config.yaml
norm_place: "pre"
positions: "rope"
qk_norm: false
beta2: 0.99
MLP neurons of a small language model. Each row is named by its layer, matrix (gate and up: input weights) and neuron, and shows model dimensions 112-367. Each number is 128 + 24 x the weight over its row's rms, rounded and kept within 0 to 255. Numbers have three digits each. A neuron's up and down rows have the sign that makes its largest values positive.
After each neuron's rows, "fires on" lists the tokens most often at its 100 highest values on Wikipedia text that the model never trained on. A number after a token or word is its count.

L2.gate909:109176109142117170174134120137153149111145151124166103135161130134172078146128117075158107115169124140117130103173152109151095123166128110112134110167171116097093132100146123155152133180134147138109109138142112149127104132117172143198128158116134164145132124102135149116149132132115159147129135120107130123108117124089166103133163088105150177155122105158089170084159102154123137136130128103139117054101116142111138154092118141130149148144107148147129164146118123102100125122123097151134122120132103137146146116124131100149149115109157153142123128152128122115075143135126167141143132081179120112118174097092147165141093155135088152091104112152149120124113118129128120172140105125160126118139130135145154119134130108175141128122107117111104132153080150160145150186119084
L2.up909:159112126080153132129158151113167121154120130158139131143086130143111096166142147125093130126142155100100125112177102152115132129138169156143116118124112136125152116152136131114117143148086107138113119106108113138144137162156178127130153138120137138151136133082127132162136113119139138136147111138137099167154118136091178131120142141142125139130106103114120143122130138119137141084122124200161080134121121135105158126118160146078159110137147092139149156102140090116152149147128151113133192135164130134141198110132117118077127093161117140155144074152171121110081126137120142112078125127153088153158160110081129150131138118163144135076120187137161124141131142180099107143091148135107114133110142140167121115109152175143108091131142144153094109159145186146170113129116172
fires on: "-" 35, "in " 16, "as " 13, "to " 12, "FL" 8, "from " 4

L2.gate472:063125169103151123139149096130109148104161109079130151129151112116160122101105147159158154152140183105098110141155147115122113167103159136151141119119138146133142121142121165167136167149095135094122138138102136118113114101120188097171159140129113109166164116150129126088174137162163123136131158124103127154097170083095126128103141120160109111133123135145113150124092112164181096178127124127175127114157122094090142123120111113103121125134081110119129137078106164111119149141101124141163116133132155125114101126149128111122110141153142130170099118078146114136134115089121112087115171086166144117125121131159118108189105099105137140094142111042128132148136136140091161152118132116123118149104116102099135102135102145113152145134107162146090170132101080112144142151141100
L2.up472:118127103118117119120080117156159122113111144107173134132146143101144151133102167151167136105123161128126112114141134120102101098124106134128154148126152097115098173140096118131130129126088112141113141175147117170151123112135127132130110127159143101096167100131134145141151145110106155155108172101130129135170121097138116144152156106126129113102147139164126139148138109081154128119158200117118148120126124142097140115157136113142104124138135102143156141145159076114147158122126136150109144115171169126117132102174128132117134147111110107141123116134142135129193141156157149138117153117141127140132144163085084143105120100127118063109111158112141068114142181103131112117067124130144159141142113151133162131084109138160131122085125137118104112127098150180159119122129110
fires on: "which " 50, "that " 19, "who " 13, "what " 5, "up " 4

L2.gate851:118152162122111121177148094117155141108122128100137134132130144109139109110136150182128125117150178117111126096105169106128145117146113116098101124135097158121159125141106110137079157113119150134166164152103112146086146122100122110134096152123130148121081134152123179132164136138100134140127133148126123123165188102131141162109185114105159089136140113106128141137068150105208136132154104106158139115121097115126137162156129138090146118136128156130132147129117148099124138094148103149106108161085140105127094128124118105154110117194136126131074130098132174108124090144127147150131147164139124140087139135140123133109170115112115081106095121127101142124144111099158131159141145152128136112132113138137110133154170110117150143139116108131134190111124131137106138156118074
L2.up851:083103127128065099110138107114158153133150149116117140142115148158142131138107178135138160193118121136121147097148144145122107129105164107133150138115175159162124141167061138096100128110116085131169094090123154119118155115116159122072127121161089130103145138093159076165167144142126138135153097086113091129118139091067145142107167122085161112137132148144190097110085153116120106098103170115133119126157126141111191110136135133193100140118110164179121138119124116140124191129145149140145154148101119152140146095126121115104122132134121063147135137102114131138169150103124133077165122139148109109114163136086128130148098141145137126136098125123125102143131146111136082116090123138161144196128164118127132158144147109106166127131070173143147088115120096150099141146118166
fires on: "who " 68, "which " 30

L2.gate1941:124152138115137147176147112126119137131135115142106131140125161128140121135142198149133149142152113141117140110124149165172124153178151111110125120115147141122136124134115099140124138134173126132090113098126100114123114111125117128077148150123162098117163130114113080120099112106156156135095173136107130090108077129137140155114123104096177137092131134154151136142138061157124108130083128136122132152124089112147118134165078139167097133117086136102122126123149116128139086140129151148167096155115098121129133133073133150128141119106154155177139098144143154133130143128122134099146163077122099096124086070091121128082164130124050164089124114134128136145101150133077104093113108150087099117139162118147165116171148121114151127115144128131100146134127142116121145161116113
L2.up1941:126121136135141130110140150151115122103107099117124106129115128122144098121123141095139145129151111109107126114163114166126129109091146083114089152113119096106155101108144119169127173150131125131134082118160091133134110171113138153155110141144127114148128132136108103130150150107154137116094130135121076130172093159145135103111123124098125134096105127159097156096167125104111143149098118132139168130110095149128160138117136084120136127123125141146096128128117172118145089126117128121137127139138174157130097142106123164133117110114156140195141098114115173113160122131114108114170135098106080118130121126087107116128089115160131175160106144135107109104125087121113110137137128174079118102120151083167114112151105116092130110128167132092111156100136112129093140142169098
fires on: "ic " 37, "olog" 15, "tic " 13, "ian " 7, "summer " 5, "tic" 4

L2.gate962:138134180145172139163164086149126125116144115096118127123144121141130153149139175143148138126171141103123112142138129124157145103101124121116135118149193124159125110117133182112143139136108134097125125110130125109115121129065132141078118109095078143110071144119115093125138125143132101150135126081120144125130179121133110104106110079144157122117103121145153124132110189139120095125116120119077161158109117088129132075094127105133142107164091148117107136146133092138145128168103129116111176094108138126127124111099111115149100116147129148117116082148155159130141116158137130121162128105080100128160108136121133102105114128151130140127148154099119140137145086128110095165130077132132131120150156088166120104133094146115162115128120164159119151106121107128065099089143132
L2.up962:132133142102134095120086103102171124084096127132157091132139139138126135133186111117138082109135136097126146160155147121126101115156108108112155134129112133142151132128137104136105124134097130094091109119155122107130152147118141121110166080115129099074110135095118139123103137144113167147104134158131150083123157116146109159137112129115095151116126139100153168138119126146131141145135134154109115085078103115150147123128134111152179130128113144141125116128139118110165137108122100132114132105139163085145146124166151095078072107102139154141099152093130146125112126150145138146144096156162130115114106103140169135106109140109130187129099139185097157125136078120203123132121061118106128164163142125122124127080103111125116135081117144140179146136147131138131095153094110
fires on: "tri" 26, "fin" 13, "pol" 6, "ign" 6, "stri" 5, "ment " 5

L2.gate380:081146120123103152122135166096142134136127108128175165109139131134113098135165127104117115109119111133138155109139152144150159123124162135075147165093166094104134109119148127145160059105142086117117104138115139113155092115108128126120172141171111109098147115100125130116149125185163138148159142136152147132130121107081110136151104076121185165152135101127090151135122116140089109157164152161178136144114098081121130119166169135122109115163133127088146144142077130156143096140095167139124122137107120154107116142099123110161160148128127135152135112125105088111102140116175106122150128095160081160143117151149159160131151142097111104134136161140109097147149131128109113154144154103132098158150141108117090109151121122114155115129176099106115149159134102139093100105119137
L2.up380:138149166106151094135133146134127138103123138088161112129120138151151075139138133152110147139128140105130096161108179142137121167111139094125132129147098096121143124137171120105134069115171126160100117124093145100161119151169130110081135155096116117113144128116150147167108154154107099101101137181133136099143135117112108136150136099133118098122110082160104113127160150104139146116159142158119139148119127150112109099149127177143117114133085067090107148074123108147093102143141134088089074101139133122160124102114091154120144219134154131144166126089128131152087098133109116086111123133114140143097138139151124125150114113131167159171121129165140116146114104082114128103166159155109098161122122146133143107116160109127149097155149116133130105141125123113084163094127164
fires on: "fl" 16, "ant " 12, "post" 9, "not " 9, "line" 7

L5.gate489:097124120111157143133126106144119120136105118132121111078114182158145121080119173163134135188124107125181151171147124107137153138142165054136122151168112140086136153136158086129156138145095113113110134100093087160092137133151137167128132131141128124122118130117164154148097165092100097100117077147114132139119117127104148121102167110126140129158125098097118106146168115134127137136108135156110076146134076164089090099144111074107103135171155143124158141146150125160120127133098111085142105122123113117122143097138157129150097102132138103117147143156182137129142110093130148123107088196136084122107090128119130118093117115143116089109116162128135117117131098121101171143107122139124103131130122109141182165135096100157125125141119133129127073123108077123067155159134129
L5.up489:163120109061130125099121136140120121151127134133106075152106155133072124156093139092089158122113127115148165112169115101167135122185135114149096145113126141110135088126113153132126122181114104088076117147150104135115185209107112156107142106116104116108116126102164133143109112114133135092180137152126121126134150116113163104133112144121170174139131182149147116157161153122114157119131090100129161125140110066116172135121140108122119144153127136118160111104102147102173156153151127130110152130138152156153129168140109148142132092156162100152112115124141148164081121140137137134135157132137102122142156123110158118119113139127141168138118119100154140149105146124148108118161089126138130094107155172166128148141111129111159138127176133145167129176097139159124105141140099
fires on: "elec" 18, "sign" 11, "ach" 6, "oss" 6, "junc" 5, "spons" 4

L5.gate1719:145122156184126104129174131111126156095137096111091083122140098132109100114109148122080190126126117148099111136139111145085113122106145125095113083121102153100119145158141098140113106148122161136108104136097117156090145122127153116102134145119179094107085124138129098089127096114107149130128118156144069134110129137136130087123125134115157142127147134155133081119103143070137123149137157107131160103110114071105133135126141118156101122149176100142111164134126151111164156130111124106107099161135134095130162088141121081150116157140146125141176150046133166130115151106103127110134151146118149134151131118086103107123093123067127166110142129137140111124116119136083109147155073130112129173130150134119164068125162117102134096132094153101145151111142134136142098158123131
L5.up1719:132136091173138108147090121132130132106117114128125139060146141109123140127151095125175166099135139129134108154160133151124157085141124130148113121157141159090133136141158115147131097133130120121114130114130093074129105131157087123104118171149142118134119116120119103097131107106132163142138105083124128125137158157168156144123152114147103080169157133117102117092115152113111120148085124140128176120149100120125168160166104118148123131137127153120145108110114137107148124110115127157140101122127198114134168140141124099089109149146137142093125127088124152124141151164122134149104146139115098150104145091095147129143115107125084124111120161113097148122084073120104111122152102182130137147102142130141156082150141129124162138138102107158090158129160118137131105111188199
fires on: "\n\n" 62, "\n" 9, "Succeeded " 4

L2.gate942:125138148171119124125134187163091108146118132131152119130112148098150127200088127179158127115135141125079111109127159158143124132140120116148111149131129122135133121143082161161113107129116122114135108162080118104159071134140134126137123142101084118156097125132113178134164095165090133104112123111167129126139155073147074166122135148161144065068135110107160134131084126143096106126110164173136140164093127132154143119121129150073155131142097146179133156144114091072103151169080146133092121134173121132133079084114149073124078093121120151102127138147088137089102115096126104148124104122105128125123151143117144138147137120126100125159115160118094185117121117156080136122141108174119127147134123148128126153105182131169133107118109115124102100135151135157110124133135126
L2.up942:107088152156169101111116118124132130144177102092110119154110095093130105168147131111087184188154134146146130151113141169179096099145135121152100114127111151134166112147146147089084133167092166107116094132127165128125105138117142155093160120094142129144133133120110143137133121118139129105109134136146099164159109149132091159103125173115125144124112153179187107120123134144128114118176148153153102121109133113155133125104117127112093137095138152130182098116119096166143158142161153095121150104138087135110086124081138195141107131112140139152139127152166116114110151182147110119119104117141122103116147118169122099149092107138100138116102071119160120166146147135117105138139134154142108158134144116157152114141111112097133110125130119089159159131148126154156108106144124
fires on: "to " 23, "out " 15, "ts " 7, "ker " 5, "into " 4

L5.gate1485:129185099156154128132149095140145153133107139107094108102153122156158136154140121117121175156172136138128152140141141142141111095069116108111150110126122126145180127179140143096097089135132107120087131131076112092101112127113102121145110149109129106107114089128115146128158112130132113130178113130118118120134131155108140102103133136142206144120127141157129123083148127126155108162148128078070149115164119115130153190156173144146132133180133117158150146143124145114143154105161109120126147128150149140119165130087127134124154128157143093101097141062136136141146119159104173145074160101102143134100106095115096114129109135097135103080171158084126126113113118163133112128127114130146150111109112119105159126149116154129149076143112129085130155157111131139077106159114130
L5.up1485:170148156121132152111175106130122162118117089130106159181171168139110136089102100077146137106159113127139138135129125126112120161090110110106134103110137123132146118120094115125091123161097134076125151087124115152104115088117122146142115142129145131127095107102140135113092126091137105186156113120144141146126140110119086117111146124155111124123153157117115147120150113113111133151146129148111122108066084152117109136136111096138120153149092076114152128150120157098153133114117101116119116124125110147111122135119085111100113098148140154116149118106118183160098127154092111145103110142152161100101169081122136122123129115138115142092100156103109129133144111080131120102133132125118126117127169151147141111104136153107137136162154078086165120138100135163145121173067102
fires on: "\n\n" 100

L2.gate476:111122129142144117094186093113133145110070104063145147134112132113156153097104142104123127154135129108120133125125164146141153136134095101150124089131127110150106136095154129113167080123169121107123115131116143127106138158151111129102132105149140124136148108135131166134150119122115143102114114131083119135111113193117140137147097113168151129144084077113128127097049131114146098159090156112111131180134126112121095128161110145107160086146103130118099110133127104120144143128115104109160102116122115167099101123089143105133112128110135112123108139115173129126135144093125124109125123108153141126130129158148131106148142151138102085156103107141122146143113138118060104135130147144139125193076168128175135161124132106124103123180094100131106118172133135112142096145141112
L2.up476:142126115156131119098124140158090114127145135111160117112123117109140087102099118112098100162174117095135136165137159070127153119149126149156121135128106148104107121115108107159138118111137119144133119127124126125118094133169132147127183087099116118126134154121124134139182115128046126139132104113130140079095146095111183162132121124156102129130121158135146176072092137097127115158156133158132111071154147148146127125137145158124094087103105141097141132144122158109129121116110152132106120083106129161164104097085125152135173115137134093126188121138129123148166130094169150119131142139157133134166152188144104146159086113142133144127135179133120094167126159089132110129129133090137169126127114157148103118145152113078131185130124146187184128144154104113127131088136140
fires on: "est" 18, "Fig" 13, "stat" 7, "fig" 6, "text" 6

L2.gate1293:147109130113130167141135122152186108116144134092111108140118128119108126143128186119157129109133125111164165119117155177148149117126122131105165173190153126123127136147112124113104135144155116125074119122138145139132102153158154108162098107100150132070126064136133112148145137124169098108134150129153136121126119133141132121153183125118109164141128118108109123097112089111197134083094132104092130138160089167113089174122124138150111104145128123154074121112130165142130087141114141126077097123122124150138138155105118135153084125118142139111133105134125185108147129145096141104186114099118109120086147069076132127095080139105145100115128123109139154146171089126164172102135117122100162114093126147132123135130151107124102085152087083122097108150125138130116173148160150
L2.up1293:183142130087150155110114126128163141158146106138103099155113088138105139141134147150140101123132148134091117130091144149143118123134059117128152133107116154143132126103102151121138117169150145167125108151122163135114085150119124161147127136111068126137113108142114137121111171102145143126135157142142129141145127083139129111121124111111099157128111145120107180116138108115148138133154097143162114153057163131121134145120136160112139131133154103110105150093077147116132132150154152124157091129095128104135171149136115130128146093105145170133110099177148114127107118131092132088129125139149139162131120097116114163099183123100111139132145137167191122136121103132184157125135147145144102129085183093151124112114075157168048140152178116156107177147142154159119115120082100
fires on: "to " 19, "ste" 16, "social " 9, "fal" 8, "official " 5, "from " 4